python train.py --n_layer=12 --n_head=3 --n_kv_head=3 --vocab_size=8192 --norm="layernorm" --rope_base=10000.0 --qk_norm=false --init="normal" --optimizer="adamw" --lr=0.00109 --warmup_steps=509 --doc_mask=true
MLP neurons of a small language model. Each row is named by its layer, matrix (up: input weights) and neuron, and shows model dimensions 32-127. Each number is 50 + 15 x the weight over its row's rms, rounded and kept within 0 to 99.
After each neuron's rows, "fires after" lists the tokens most often just before its 100 highest values on Wikipedia text that the model never trained on. A number after a token or word is its count.

L9.up37:39 39 72 39 30 70 49 62 57 46 47 52 55 44 57 59 67 44 26 66 47 66 60 53 40 50 43 44 56 36 57 61 65 40 35 24 65 52 50 40 18 50 53 77 19 27 53 45 51 54 51 67 80 41 38 47 34 34 38 86 38 40 40 53 34 71 38 75 55 35 42 66 57 55 72 68 57 74 74 67 43 47 51 48 41 39 54 56 21 49 40 49 36 46 28 67
fires after: " |" 53, "\n" 15, "|---|---|" 5, "---|---|---|---|" 5

L5.up335:47 35 42 67 51 76 53 61 18 27 51 60 62 21 61 37 62 47 48 37 60 59 41 33 61 44 39 35 47 66 39 53 40 37 46 54 42 59 41 38 22 38 80 48 54 62 50 86 54 58 64 48 43 60 30 26 53 50 51 57 63 53 55 99 31 67 59 52 43 32 54 49 41 54 27 71 56 64 48 67 37 52 51 43 54 54 46 62 50 58 70 48 44 08 31 73
fires after: " " 55

L3.up356:48 30 73 97 48 65 61 74 83 25 62 65 36 33 62 30 48 38 45 55 56 38 49 68 32 56 63 57 35 66 52 27 40 55 42 63 56 57 41 42 33 65 61 66 57 42 48 59 61 36 53 56 58 45 44 45 54 38 32 64 51 48 57 70 47 44 31 64 53 37 43 40 42 68 53 36 49 38 33 37 52 47 70 57 53 44 57 12 35 65 52 61 68 41 88 38
fires after: " Su" 14, " Na" 11, " A" 10, " La" 8, " Ta" 4, " S" 4

L5.up599:59 21 37 63 57 56 58 56 48 48 50 42 42 53 43 43 72 28 53 39 29 56 29 50 39 47 32 37 53 63 51 60 62 33 52 35 57 09 74 53 70 64 59 43 37 58 44 37 64 66 74 61 28 44 14 55 51 45 40 59 61 46 82 53 65 62 38 52 45 47 50 67 74 55 91 46 46 61 48 79 13 53 46 86 24 76 45 64 32 57 63 32 57 34 30 39
fires after: "\n" 72, "==" 8

L5.up379:56 48 48 54 54 41 51 54 71 43 45 27 48 50 48 36 35 43 38 79 54 32 55 63 42 45 50 56 23 73 41 21 41 64 53 23 72 67 36 34 62 40 53 59 25 50 63 34 83 33 47 50 70 43 29 52 43 58 33 44 57 81 60 77 59 84 68 31 31 57 22 45 57 37 51 75 63 59 51 50 56 58 80 78 57 61 30 67 70 63 41 46 60 35 70 49
fires after: " " 51, " (" 23, "\n" 12

L4.up207:48 70 27 37 41 50 60 66 68 40 53 53 33 49 58 48 37 51 54 44 39 35 56 72 38 36 47 70 46 46 50 29 51 40 14 47 61 41 60 11 39 34 39 57 55 68 27 53 71 40 46 57 62 30 51 71 36 45 34 78 58 41 52 73 49 58 41 55 44 29 60 71 72 68 67 56 47 29 44 61 22 71 36 27 42 89 48 26 51 54 69 54 53 33 19 54
fires after: "." 80

L3.up221:46 66 63 29 30 59 35 49 51 45 27 36 36 19 44 64 47 73 41 51 44 53 52 52 45 68 28 47 61 52 58 63 52 50 43 12 39 44 72 47 42 73 58 74 21 54 43 41 41 36 59 40 67 58 55 31 55 20 54 66 62 44 51 48 19 34 43 58 53 32 39 50 74 79 51 55 54 38 64 48 42 50 40 38 58 42 72 59 32 77 67 53 51 50 42 30
fires after: "," 24, " that" 10, " as" 8, " when" 6, " but" 5, " because" 4

L5.up664:45 35 44 52 46 54 44 99 35 47 65 32 35 57 33 62 59 35 56 50 22 40 51 57 58 43 85 48 45 56 66 29 78 20 58 43 39 57 59 54 41 52 43 55 57 05 48 62 57 82 42 81 78 49 57 47 50 39 51 81 37 61 67 44 47 63 34 64 56 26 31 56 62 41 89 55 70 46 46 55 58 39 51 46 62 36 23 36 36 36 44 46 37 30 40 53
fires after: "\n" 83, "-" 9

L7.up679:65 19 70 88 71 34 42 42 75 54 20 34 26 34 48 37 63 45 40 43 51 56 56 70 32 46 59 89 32 32 54 37 35 44 50 48 64 59 49 66 22 45 66 49 38 52 48 28 56 38 45 45 36 45 27 69 30 28 57 34 65 68 67 63 74 53 30 64 21 42 33 46 44 65 58 54 47 57 38 43 77 56 74 57 70 54 46 53 53 54 50 25 39 53 70 52
fires after: " the" 15, " Ne" 11, " a" 11, " Na" 8, " U" 6, " A" 4

L5.up586:47 69 24 64 44 41 43 65 61 37 61 46 52 58 61 28 34 46 54 55 60 22 45 69 21 64 61 34 54 46 60 34 83 39 46 21 54 20 73 45 46 67 32 72 41 43 52 52 54 11 56 53 68 48 59 77 37 28 66 72 35 54 40 54 34 56 40 67 25 59 29 58 58 54 80 68 56 42 55 69 51 61 39 50 53 42 45 25 27 64 50 34 62 47 55 70
fires after: "\n" 29, " (" 17, "-" 8, " on" 5

L5.up81:62 51 13 51 49 44 34 55 46 40 17 35 71 49 42 52 39 43 41 61 59 55 43 38 64 60 07 49 69 54 40 35 62 53 57 44 55 51 24 39 26 34 70 85 41 50 43 52 41 43 67 37 41 46 72 62 36 66 06 60 59 68 65 35 32 58 55 47 46 42 60 43 51 88 50 49 55 61 62 44 36 38 45 45 66 54 41 57 27 39 44 42 35 47 64 56
fires after: " " 86

L5.up57:41 79 31 69 49 62 62 50 53 54 36 16 48 17 56 59 68 35 46 78 57 42 34 30 53 60 15 25 51 57 52 20 36 38 63 57 50 72 32 73 35 72 98 55 49 39 62 47 67 56 38 44 64 48 27 55 44 32 41 59 34 52 64 81 50 69 33 41 24 39 53 69 58 64 36 61 64 53 62 50 36 47 32 54 74 61 56 51 34 70 45 38 33 40 39 50
fires after: "\n" 38, " " 16, " (" 10, "|" 8, " on" 7

L5.up160:76 48 43 29 33 30 70 55 87 34 28 37 73 49 37 40 49 50 34 74 45 42 41 43 51 59 73 52 32 37 45 06 39 46 61 25 51 62 51 40 56 46 55 38 08 46 47 43 74 54 35 54 90 57 30 50 48 58 51 17 57 71 51 48 39 55 49 52 22 61 55 61 56 57 53 78 56 60 60 83 42 48 68 50 66 67 32 40 66 85 50 46 56 26 73 72
fires after: " " 52, " (" 19, " |" 4

L4.up4:60 57 44 32 36 54 49 70 52 47 06 53 42 36 50 57 66 45 57 50 53 59 45 42 37 51 00 62 58 57 44 42 51 32 61 34 34 50 52 31 47 73 36 77 54 30 60 62 32 56 63 31 69 46 37 48 39 46 47 55 50 46 51 52 65 38 32 74 57 65 65 34 61 57 56 77 71 55 29 37 31 55 37 65 75 56 51 58 43 65 74 81 40 46 55 35
fires after: "," 41, " where" 11, " that" 5

L7.up140:56 58 14 42 55 34 64 85 49 40 48 31 20 46 43 41 57 55 58 73 41 16 60 41 56 47 17 45 13 59 69 49 62 50 66 59 62 46 40 32 63 51 65 36 27 65 32 52 32 51 40 64 68 16 65 39 74 64 56 60 58 49 44 27 45 46 52 45 45 50 41 70 64 51 41 50 54 63 58 75 50 55 49 51 39 67 56 13 04 75 48 73 59 11 74 56
fires after: " " 44, " Turnout" 8, " zone" 6, "\n" 6, " active" 4

L7.up497:94 28 55 74 29 57 75 55 62 65 31 35 48 38 73 34 43 39 41 71 53 42 63 56 55 42 29 15 52 76 88 59 39 55 56 30 47 62 30 47 23 48 82 49 31 46 56 69 56 48 84 47 39 75 37 59 29 54 70 48 41 69 43 78 52 70 45 64 46 47 50 31 46 65 53 57 54 29 46 55 41 62 65 47 60 58 67 59 63 58 54 52 60 31 41 26
fires after: " " 60, "2" 9, "3" 6, " a" 4

L7.up400:60 72 17 42 49 54 32 66 44 27 27 36 52 24 43 54 20 71 49 66 50 51 38 38 53 79 10 41 43 52 27 33 62 55 53 37 42 62 26 49 48 23 83 53 41 48 68 36 47 79 42 54 49 41 38 71 71 61 33 76 45 60 54 48 42 69 63 42 41 29 62 81 49 38 55 60 49 46 64 64 29 70 64 24 41 57 36 39 30 70 36 68 43 22 59 63
fires after: " " 56, "s" 14, " D" 6

L5.up231:83 47 30 28 40 70 67 51 46 16 38 56 57 46 59 31 33 61 29 61 36 36 75 41 52 43 44 29 59 56 57 31 48 48 33 47 43 52 66 24 45 75 67 43 20 46 34 34 62 53 37 63 47 52 40 61 66 53 48 79 43 41 47 35 41 62 70 56 31 49 59 38 49 60 17 61 55 53 49 63 70 74 42 43 36 69 58 56 22 75 45 61 55 64 53 72
fires after: " " 59, "tor" 4

L7.up298:20 32 65 39 51 61 41 52 19 25 39 54 62 48 40 16 43 62 12 39 48 62 72 31 47 61 46 73 60 60 65 38 54 24 36 46 66 35 41 48 55 34 57 53 56 63 28 71 47 54 48 51 71 47 54 51 29 29 45 82 47 83 48 53 33 49 25 58 80 16 57 38 49 67 52 28 47 55 47 42 52 12 54 54 27 68 37 67 29 60 52 51 52 16 37 53
fires after: "\n" 37, " c" 13, " " 8, " mi" 5, " P" 5

L5.up473:65 57 54 51 48 74 62 60 47 46 53 31 36 35 19 33 53 61 54 67 49 46 52 45 57 43 44 58 41 46 61 56 41 67 46 48 56 23 40 58 67 34 45 61 49 44 45 34 70 47 62 52 42 51 46 62 30 30 29 84 21 83 40 55 52 79 49 63 25 46 47 70 52 52 44 47 51 52 16 65 53 73 77 67 44 48 50 40 42 62 71 59 52 59 42 37
fires after: "1" 88

L4.up498:51 75 41 23 51 51 56 61 55 43 59 46 25 46 61 41 64 45 56 28 30 42 70 69 59 44 16 30 65 49 57 59 40 51 23 47 69 46 58 40 79 31 43 52 25 41 37 71 45 54 54 55 41 28 46 57 40 45 39 88 73 35 42 79 39 61 33 68 57 20 84 53 42 51 72 60 52 54 55 41 51 83 55 51 42 40 49 54 53 51 82 34 46 52 51 59
fires after: "." 57, "\n" 19, " \"" 5

L5.up517:44 39 37 62 37 66 09 59 34 56 46 49 61 13 37 30 32 50 44 48 48 50 79 73 40 64 44 79 56 67 69 49 51 52 43 43 55 51 55 49 52 38 53 67 70 50 32 47 29 71 43 49 55 58 42 37 61 39 46 98 74 77 45 62 57 44 38 47 48 49 40 70 54 99 38 63 42 49 46 93 41 46 87 62 17 35 50 52 52 69 36 58 40 29 60 63
fires after: " p" 14, " c" 8, "C" 8, " C" 8, " P" 7, " f" 7

L5.up764:59 37 52 78 49 65 40 47 49 44 58 38 45 19 57 18 28 46 55 62 34 43 56 49 60 83 47 69 47 54 43 48 38 48 40 34 53 52 23 49 60 20 56 25 58 64 34 27 70 51 44 52 43 68 23 69 65 49 44 69 55 66 38 56 45 92 53 40 50 25 35 55 49 69 32 39 65 41 66 47 60 75 75 78 54 48 31 56 46 80 50 32 55 31 71 62
fires after: " " 33, " con" 14, "s" 14, " (" 13, " S" 4

L4.up610:58 50 50 44 43 46 56 61 45 44 58 55 64 48 38 31 45 39 74 32 31 53 83 52 53 50 46 37 40 50 52 42 42 24 56 58 55 50 72 34 62 47 39 39 58 60 51 93 48 67 35 54 47 57 42 36 40 39 60 53 41 81 39 57 27 37 35 54 59 58 45 48 48 52 83 31 50 37 61 55 49 33 77 36 65 75 26 63 36 57 41 38 58 32 52 46
fires after: "\n" 67, " " 13, "0" 9, "–" 4

L5.up486:29 24 56 64 57 53 18 62 56 46 51 62 58 25 52 48 35 64 49 39 41 47 69 40 51 91 42 79 61 59 54 46 22 60 27 48 65 30 41 68 55 36 47 70 35 46 33 27 65 56 58 64 61 49 48 65 67 59 14 61 38 59 50 28 57 61 45 51 54 23 33 55 52 51 67 70 52 45 49 58 39 53 83 69 69 62 22 57 60 67 35 46 86 51 66 81
fires after: " " 64, " re" 7, " con" 7, " Ex" 4

L7.up695:68 63 42 59 50 53 63 62 34 00 40 61 49 49 19 25 43 46 46 63 51 54 67 47 56 41 53 55 59 40 43 49 54 20 52 46 77 44 33 43 44 24 55 54 44 52 31 72 37 65 53 46 49 59 67 51 41 54 38 73 43 79 64 61 50 60 42 30 40 46 37 56 43 64 60 30 47 63 64 48 45 37 76 67 42 64 28 53 00 61 50 37 52 46 71 65
fires after: "\n" 60, " " 36

L5.up627:52 18 42 44 59 51 33 82 43 43 47 20 32 44 62 26 69 62 54 57 35 53 55 48 73 99 49 47 63 88 34 45 34 14 67 43 55 42 69 43 55 50 66 54 32 48 54 44 72 47 53 50 73 45 50 21 52 43 41 49 52 49 80 35 44 79 26 51 46 64 48 43 52 48 66 63 83 49 67 67 36 38 70 47 40 44 51 61 35 58 59 37 51 38 41 72
fires after: " (" 35, " " 32, "-" 13

L9.up592:60 39 35 44 46 65 62 64 79 50 45 40 45 28 51 26 52 52 70 48 68 24 56 61 31 46 55 68 34 57 46 17 63 21 54 47 82 66 45 37 70 50 88 59 43 37 63 51 46 60 45 58 40 53 36 27 46 37 56 54 29 72 37 39 53 41 34 64 41 50 28 54 61 75 57 43 64 74 67 46 44 54 73 64 63 72 52 64 26 56 55 51 61 50 44 33
fires after: " " 63, "\n" 16, "d" 4

L5.up460:33 39 62 81 32 39 39 50 71 51 38 27 52 43 43 28 40 59 51 62 36 38 42 65 36 38 71 69 61 74 52 53 84 40 30 47 68 58 41 39 26 51 52 51 45 63 44 13 66 53 48 50 47 42 49 73 38 32 24 56 37 55 75 48 55 66 56 52 26 41 50 53 49 45 75 51 65 82 48 56 63 84 43 62 20 42 13 60 34 34 50 48 67 59 58 66
fires after: " No" 12, " D" 10, " C" 8, " F" 8, " W" 7, " U" 7

L9.up34:69 49 11 78 43 48 53 65 73 42 49 12 41 34 59 33 47 37 70 68 57 09 63 69 59 63 21 55 60 57 49 39 44 46 25 27 90 44 56 52 63 49 54 73 31 38 63 17 53 00 44 37 60 42 73 44 48 33 59 58 31 57 70 51 41 61 54 47 45 48 50 52 78 63 66 43 67 39 44 62 49 64 45 43 54 75 45 36 38 56 59 49 39 43 44 48
fires after: "==" 34, "." 29, " ==" 15, "===" 11, " ===" 7

L5.up170:79 71 26 61 66 27 50 63 75 37 29 13 37 45 51 41 32 47 53 74 68 29 48 63 43 75 30 42 48 53 43 11 42 57 43 36 39 53 17 28 74 37 53 49 30 57 51 59 28 61 21 51 34 19 29 48 71 65 55 44 56 54 62 62 42 73 70 51 27 56 33 74 54 69 46 44 47 45 64 79 57 39 43 51 26 33 12 42 42 69 48 44 53 49 82 73
fires after: " " 79, "-" 9, " (" 5

L7.up521:71 57 48 56 62 42 53 53 38 17 24 43 58 33 74 65 39 52 30 35 46 44 49 56 52 77 54 41 46 51 29 38 74 27 38 44 38 60 51 45 84 44 60 53 31 51 48 64 52 59 55 38 65 45 35 39 23 66 55 60 51 68 76 33 42 67 37 58 42 66 53 87 46 42 52 53 46 43 61 85 61 61 78 36 36 55 25 40 26 56 45 52 56 34 67 59
fires after: " " 35, "s" 7, " \"" 6, "'" 4, " S" 4, "N" 4

L5.up372:63 39 32 50 58 48 35 79 45 39 34 39 28 51 66 40 65 58 64 47 37 68 56 39 75 59 30 44 79 47 42 44 72 29 41 51 59 35 48 66 61 61 47 64 45 28 49 57 51 50 44 55 30 44 41 49 53 42 47 89 47 57 70 37 53 41 19 48 55 34 57 43 51 40 55 69 62 65 44 83 65 35 55 68 42 32 42 49 37 50 65 69 40 28 41 58
fires after: "\n" 74, " (" 12, " " 6

L5.up538:60 24 41 52 55 57 30 62 51 38 58 39 41 38 17 25 44 60 54 73 46 45 74 48 64 60 57 33 46 58 38 53 39 37 35 55 65 37 50 46 58 31 65 77 36 41 26 47 96 53 38 72 56 43 46 47 55 25 09 68 19 68 54 52 34 58 46 52 47 19 49 59 49 49 54 29 70 56 55 45 48 49 86 56 73 60 54 50 48 69 49 48 67 66 70 52
fires after: " " 74, " (" 11, "1" 5

L7.up234:58 52 22 49 60 32 49 97 61 50 49 51 55 53 56 50 51 18 72 51 42 41 62 53 69 56 38 35 26 42 68 53 68 42 30 18 63 36 50 49 54 62 65 38 42 43 46 46 55 48 47 46 52 31 58 79 46 58 45 90 44 46 47 45 49 67 54 60 44 39 33 59 75 43 63 71 59 28 31 69 61 50 57 54 73 66 49 27 34 58 56 68 47 29 48 44
fires after: "\n" 86

L5.up491:58 47 58 42 28 46 73 45 59 44 33 40 58 39 79 21 53 61 37 73 63 53 19 48 52 61 21 59 52 76 40 55 41 46 42 36 61 50 50 50 42 42 40 77 61 38 51 46 53 14 64 38 58 35 71 28 43 49 74 60 59 60 48 72 25 61 33 56 31 52 74 80 69 91 67 76 52 41 58 74 55 64 61 42 56 44 55 28 53 66 66 49 45 32 45 63
fires after: "-" 34, " \"" 22, " The" 11, " the" 7, "." 5, "The" 4

L9.up208:45 43 25 38 52 68 54 50 49 33 52 41 32 22 50 26 52 50 64 65 50 56 66 55 38 65 20 19 29 69 49 42 45 67 22 51 43 41 22 44 32 37 64 61 20 53 60 49 68 56 59 47 34 73 63 56 54 31 66 50 40 52 43 64 33 59 42 44 57 36 59 46 59 66 41 64 46 86 67 46 41 55 50 57 82 31 40 47 37 61 55 42 50 59 45 64
fires after: " " 73

L3.up399:60 77 12 51 43 44 46 53 61 27 48 31 19 46 49 34 37 61 48 56 44 25 64 79 38 46 50 51 55 78 58 28 65 54 37 38 49 38 44 32 36 42 64 72 58 37 12 27 58 40 65 62 32 02 35 59 52 70 46 64 30 57 72 68 46 32 44 69 22 33 70 69 51 55 60 62 41 58 59 49 51 78 62 39 46 59 41 58 52 56 45 53 58 35 82 63
fires after: "." 54, "\n" 15, " at" 6, " |" 5

L5.up236:55 47 63 70 40 72 47 44 36 49 70 63 52 27 39 50 60 48 44 63 39 58 51 38 41 48 48 30 71 56 43 68 60 43 49 47 51 50 44 52 53 32 95 51 37 11 46 48 59 71 47 53 53 49 34 39 69 46 49 69 31 72 49 42 21 60 26 72 48 23 38 68 56 62 62 96 50 51 35 58 71 40 71 61 32 62 58 41 19 87 37 60 39 60 51 38
fires after: "\n" 27, "s" 9, "-" 9, " St" 6, "st" 6, "C" 6

L9.up526:60 73 24 28 47 50 66 62 53 30 48 56 74 40 49 34 54 33 67 59 46 58 38 48 44 37 20 66 33 45 56 43 59 43 49 42 60 74 62 44 54 59 75 59 22 71 59 57 72 59 28 69 50 33 20 31 71 47 62 39 49 71 59 29 45 49 41 63 29 51 66 58 39 57 39 67 41 49 56 59 63 56 82 65 46 43 50 34 17 51 62 33 63 67 66 38
fires after: "-" 34, "–" 24, " " 24

L5.up264:55 66 40 49 27 54 54 59 35 36 69 50 32 42 43 61 57 59 36 59 46 67 89 50 45 34 47 58 35 64 64 71 32 48 20 51 82 25 34 21 31 40 60 47 64 61 37 64 59 60 30 66 67 44 26 55 26 46 41 54 28 45 43 40 41 51 55 62 53 47 70 45 68 44 64 61 67 61 54 57 27 64 82 62 37 97 34 76 22 46 46 52 48 31 59 34
fires after: ")" 25, "\n" 20, " (" 6, "0" 5, "Population" 4

L4.up340:53 24 45 34 30 64 36 53 49 43 43 48 40 55 62 64 62 50 44 52 57 13 52 76 36 66 23 75 53 45 44 22 46 08 27 21 62 42 22 41 51 56 71 63 34 30 36 50 59 34 63 41 41 42 44 68 51 23 40 49 69 34 78 81 50 62 40 44 26 45 85 41 34 42 72 61 53 67 48 29 38 56 42 40 59 45 40 45 38 52 59 63 45 46 33 53
fires after: "," 32, "." 20, "s" 12

L5.up488:67 49 45 34 52 31 30 49 55 60 47 05 45 39 41 54 74 32 47 66 60 39 30 38 53 61 36 18 67 68 36 35 65 17 41 36 61 25 50 48 46 51 44 82 19 43 51 52 69 17 45 45 50 69 39 47 53 25 50 66 39 70 52 60 30 51 53 53 11 67 66 64 76 47 67 73 57 24 47 51 49 44 56 61 44 67 68 55 54 64 43 72 69 65 34 66
fires after: "-" 61, "s" 18

L3.up122:45 61 63 23 24 53 30 76 43 64 34 31 46 35 32 48 43 70 26 42 50 42 46 34 59 39 51 78 51 60 61 55 75 36 38 38 35 47 41 40 18 64 40 64 42 15 42 59 23 40 57 46 64 50 45 46 50 54 51 51 56 41 53 60 25 48 53 85 40 19 63 51 60 43 46 56 60 58 32 49 42 46 28 41 68 75 59 58 39 53 50 46 50 51 54 77
fires after: "," 29, " when" 8, " that" 8, " as" 5, " because" 4, " which" 4

L7.up39:51 44 18 63 54 45 55 67 46 30 42 53 41 52 43 63 39 71 55 55 49 69 63 34 45 69 40 52 49 42 42 31 63 55 31 42 79 32 62 12 42 68 69 56 19 42 37 47 48 44 37 52 90 27 42 62 63 15 31 64 23 61 96 45 45 78 34 42 49 26 67 34 45 48 58 69 55 53 49 39 51 41 53 48 57 26 55 41 20 50 47 32 44 45 83 73
fires after: " " 58, "-" 10

L5.up341:59 41 31 41 57 38 60 54 42 41 33 27 26 34 44 35 64 37 42 70 73 49 61 42 58 79 04 84 50 67 39 35 44 68 62 54 45 75 31 48 65 59 75 44 50 51 60 34 49 29 63 32 59 52 83 69 41 64 35 60 59 39 57 54 43 74 68 40 60 45 45 53 73 60 50 65 54 55 45 74 51 69 61 71 58 69 46 65 33 41 69 47 54 59 68 34
fires after: "\n" 33, "==" 31, " " 8, " (" 7, " \"" 4, " ==" 4

L5.up636:42 68 24 39 43 44 66 76 49 45 78 62 33 46 27 37 50 37 58 58 41 47 77 58 41 60 30 47 75 55 58 55 56 46 35 58 71 35 29 51 50 38 52 47 40 64 35 68 50 60 40 57 63 32 37 53 41 36 37 58 39 57 22 52 54 52 29 39 40 59 55 72 34 62 52 55 59 67 59 80 55 60 77 38 33 77 79 27 18 50 55 71 62 50 47 33
fires after: " (" 28, "\n" 26, " " 8, "-" 6

L4.up144:67 63 55 46 48 68 60 29 42 43 57 57 47 50 59 38 54 54 74 45 41 61 52 81 10 52 63 31 25 44 37 54 71 43 72 64 41 21 43 58 48 43 54 37 50 30 42 41 61 71 52 66 55 30 05 54 46 43 41 70 37 60 68 49 45 38 18 71 57 46 52 81 71 50 69 41 63 36 73 73 43 43 66 69 42 38 53 47 06 72 45 48 50 54 51 71
fires after: "\n" 95

L7.up631:74 61 35 68 62 49 69 48 56 57 26 39 40 52 41 49 35 31 69 42 56 51 43 59 50 71 24 26 63 71 67 46 47 43 64 44 64 45 28 46 73 41 64 44 27 31 57 64 59 20 56 34 77 45 34 64 52 41 57 48 58 57 58 50 56 75 49 52 08 52 72 71 55 64 58 51 60 54 36 57 64 27 47 62 41 55 09 55 32 67 52 28 67 64 50 74
fires after: "-" 33, " de" 9, "|" 8, "s" 4

L5.up63:41 37 23 72 48 61 45 46 81 34 46 90 42 32 45 29 69 62 27 61 55 44 56 38 73 66 42 35 34 39 49 46 55 56 38 49 45 51 55 33 39 49 58 79 47 54 49 83 42 66 59 41 76 68 36 68 32 79 42 70 40 28 47 42 32 82 37 58 26 39 70 60 45 80 36 62 49 44 32 67 50 58 59 54 29 26 56 69 53 69 51 50 52 33 28 51
fires after: " " 51, " of" 5, "0" 5

L5.up194:57 51 51 79 29 27 39 81 78 61 46 25 48 47 54 36 51 55 33 63 44 42 34 58 32 52 57 52 57 33 38 35 48 50 64 43 80 57 45 50 43 34 31 83 50 49 68 45 61 49 49 43 62 46 47 59 36 28 18 48 53 58 73 70 37 39 59 46 26 18 51 51 50 55 99 60 59 53 44 72 57 54 76 63 22 56 22 58 36 49 41 48 41 50 32 57
fires after: "S" 18, " A" 8, "C" 8, " C" 7, " D" 6, "A" 5

L5.up351:84 77 53 54 58 58 48 35 84 52 37 24 51 36 55 47 58 52 63 73 73 34 48 39 43 61 31 50 50 54 47 43 35 28 48 47 47 71 49 50 38 53 73 94 40 45 52 43 60 28 61 37 64 33 43 26 55 72 26 84 37 65 60 49 43 42 76 52 37 39 29 66 58 57 39 57 66 37 51 57 43 42 63 42 71 52 63 57 41 51 39 64 34 17 56 46
fires after: " " 36, " \"" 19, "\n" 13, " the" 7, " (" 7

L4.up505:66 17 53 40 69 47 66 60 47 62 65 35 57 47 29 19 32 51 56 46 34 56 63 58 42 63 45 34 45 44 45 65 63 54 38 35 60 34 40 52 59 38 52 41 44 03 19 58 60 55 65 80 47 43 47 55 59 63 45 71 07 51 54 56 36 51 51 85 58 26 40 67 42 44 62 57 60 46 35 43 34 39 80 56 43 56 51 47 53 43 48 48 67 52 68 53
fires after: "1" 29, "9" 23, "0" 21, "8" 7, "7" 6, "3" 5

L7.up452:64 36 13 37 48 30 62 58 48 54 33 48 45 49 58 60 16 43 69 67 50 43 39 47 69 70 53 30 59 76 36 31 44 09 37 26 73 35 50 51 73 59 53 77 29 26 45 71 67 21 51 52 62 28 49 53 58 29 61 80 35 48 82 56 48 71 37 45 47 62 43 49 51 61 74 64 52 53 35 61 42 25 56 60 59 30 63 38 10 78 29 27 73 41 76 60
fires after: " (" 58, "-" 25

L7.up692:49 21 38 33 56 42 39 65 51 61 45 60 38 44 29 61 57 33 54 67 35 54 64 44 50 64 66 30 44 54 65 36 62 17 52 25 57 34 66 60 63 63 46 66 41 51 55 47 56 30 54 46 69 58 65 61 46 43 39 84 62 62 83 71 52 45 37 37 40 47 63 81 62 55 57 53 48 46 64 60 58 41 64 47 59 69 49 32 27 68 47 51 38 20 46 31
fires after: "\n" 51, "-" 19, "s" 5, " had" 4

L5.up59:68 27 31 65 52 66 67 75 46 59 33 27 23 29 49 44 46 35 47 57 68 36 49 51 64 82 31 50 52 67 51 55 40 26 53 42 64 45 39 33 17 61 83 46 27 44 62 67 71 44 68 44 65 36 46 34 46 79 16 93 54 44 64 67 54 56 56 43 32 55 44 56 47 55 50 36 62 51 53 56 56 45 62 48 53 48 54 72 49 45 48 35 52 47 64 56
fires after: " " 38, "\n" 35, "–" 14, " (" 10

L7.up555:74 54 53 40 38 62 70 66 46 38 55 50 43 50 46 34 40 27 47 67 40 38 46 61 37 59 46 35 38 33 60 50 54 46 48 51 55 20 22 37 42 44 36 56 71 51 47 20 63 58 77 50 55 48 57 48 34 36 30 54 48 69 64 48 38 64 53 56 29 65 42 53 85 53 85 47 46 41 49 85 56 31 62 60 44 82 53 44 25 76 41 65 50 37 43 66
fires after: "\n" 45, " ISBN" 11, "9" 8, "8" 7, "1" 6, " No" 5

L5.up423:59 42 61 80 56 40 46 34 48 46 49 41 42 32 45 37 58 40 57 56 82 49 40 54 41 38 20 55 27 61 47 11 50 41 42 31 82 68 06 52 49 38 50 91 71 47 55 48 48 40 55 37 56 25 36 33 32 59 88 35 39 78 77 47 58 45 53 32 32 65 78 60 58 58 54 88 57 44 50 70 65 86 75 61 46 74 36 40 53 45 71 52 47 21 43 28
fires after: "\n" 39, "." 11, " (" 10, "-" 7, " " 5, " \"" 5

L5.up265:38 41 23 44 29 60 68 53 57 32 43 30 26 36 21 47 45 37 71 51 39 72 75 62 41 73 11 53 52 67 29 53 27 61 49 50 65 22 39 46 39 66 83 44 26 48 48 77 50 60 51 50 57 39 52 64 41 55 34 71 50 33 39 63 41 66 41 53 76 70 38 35 65 60 55 63 58 45 54 74 40 41 63 44 55 58 38 22 28 64 47 39 62 38 85 28
fires after: " " 32, " (" 20, "-" 13, "s" 12, "S" 7, " \"" 6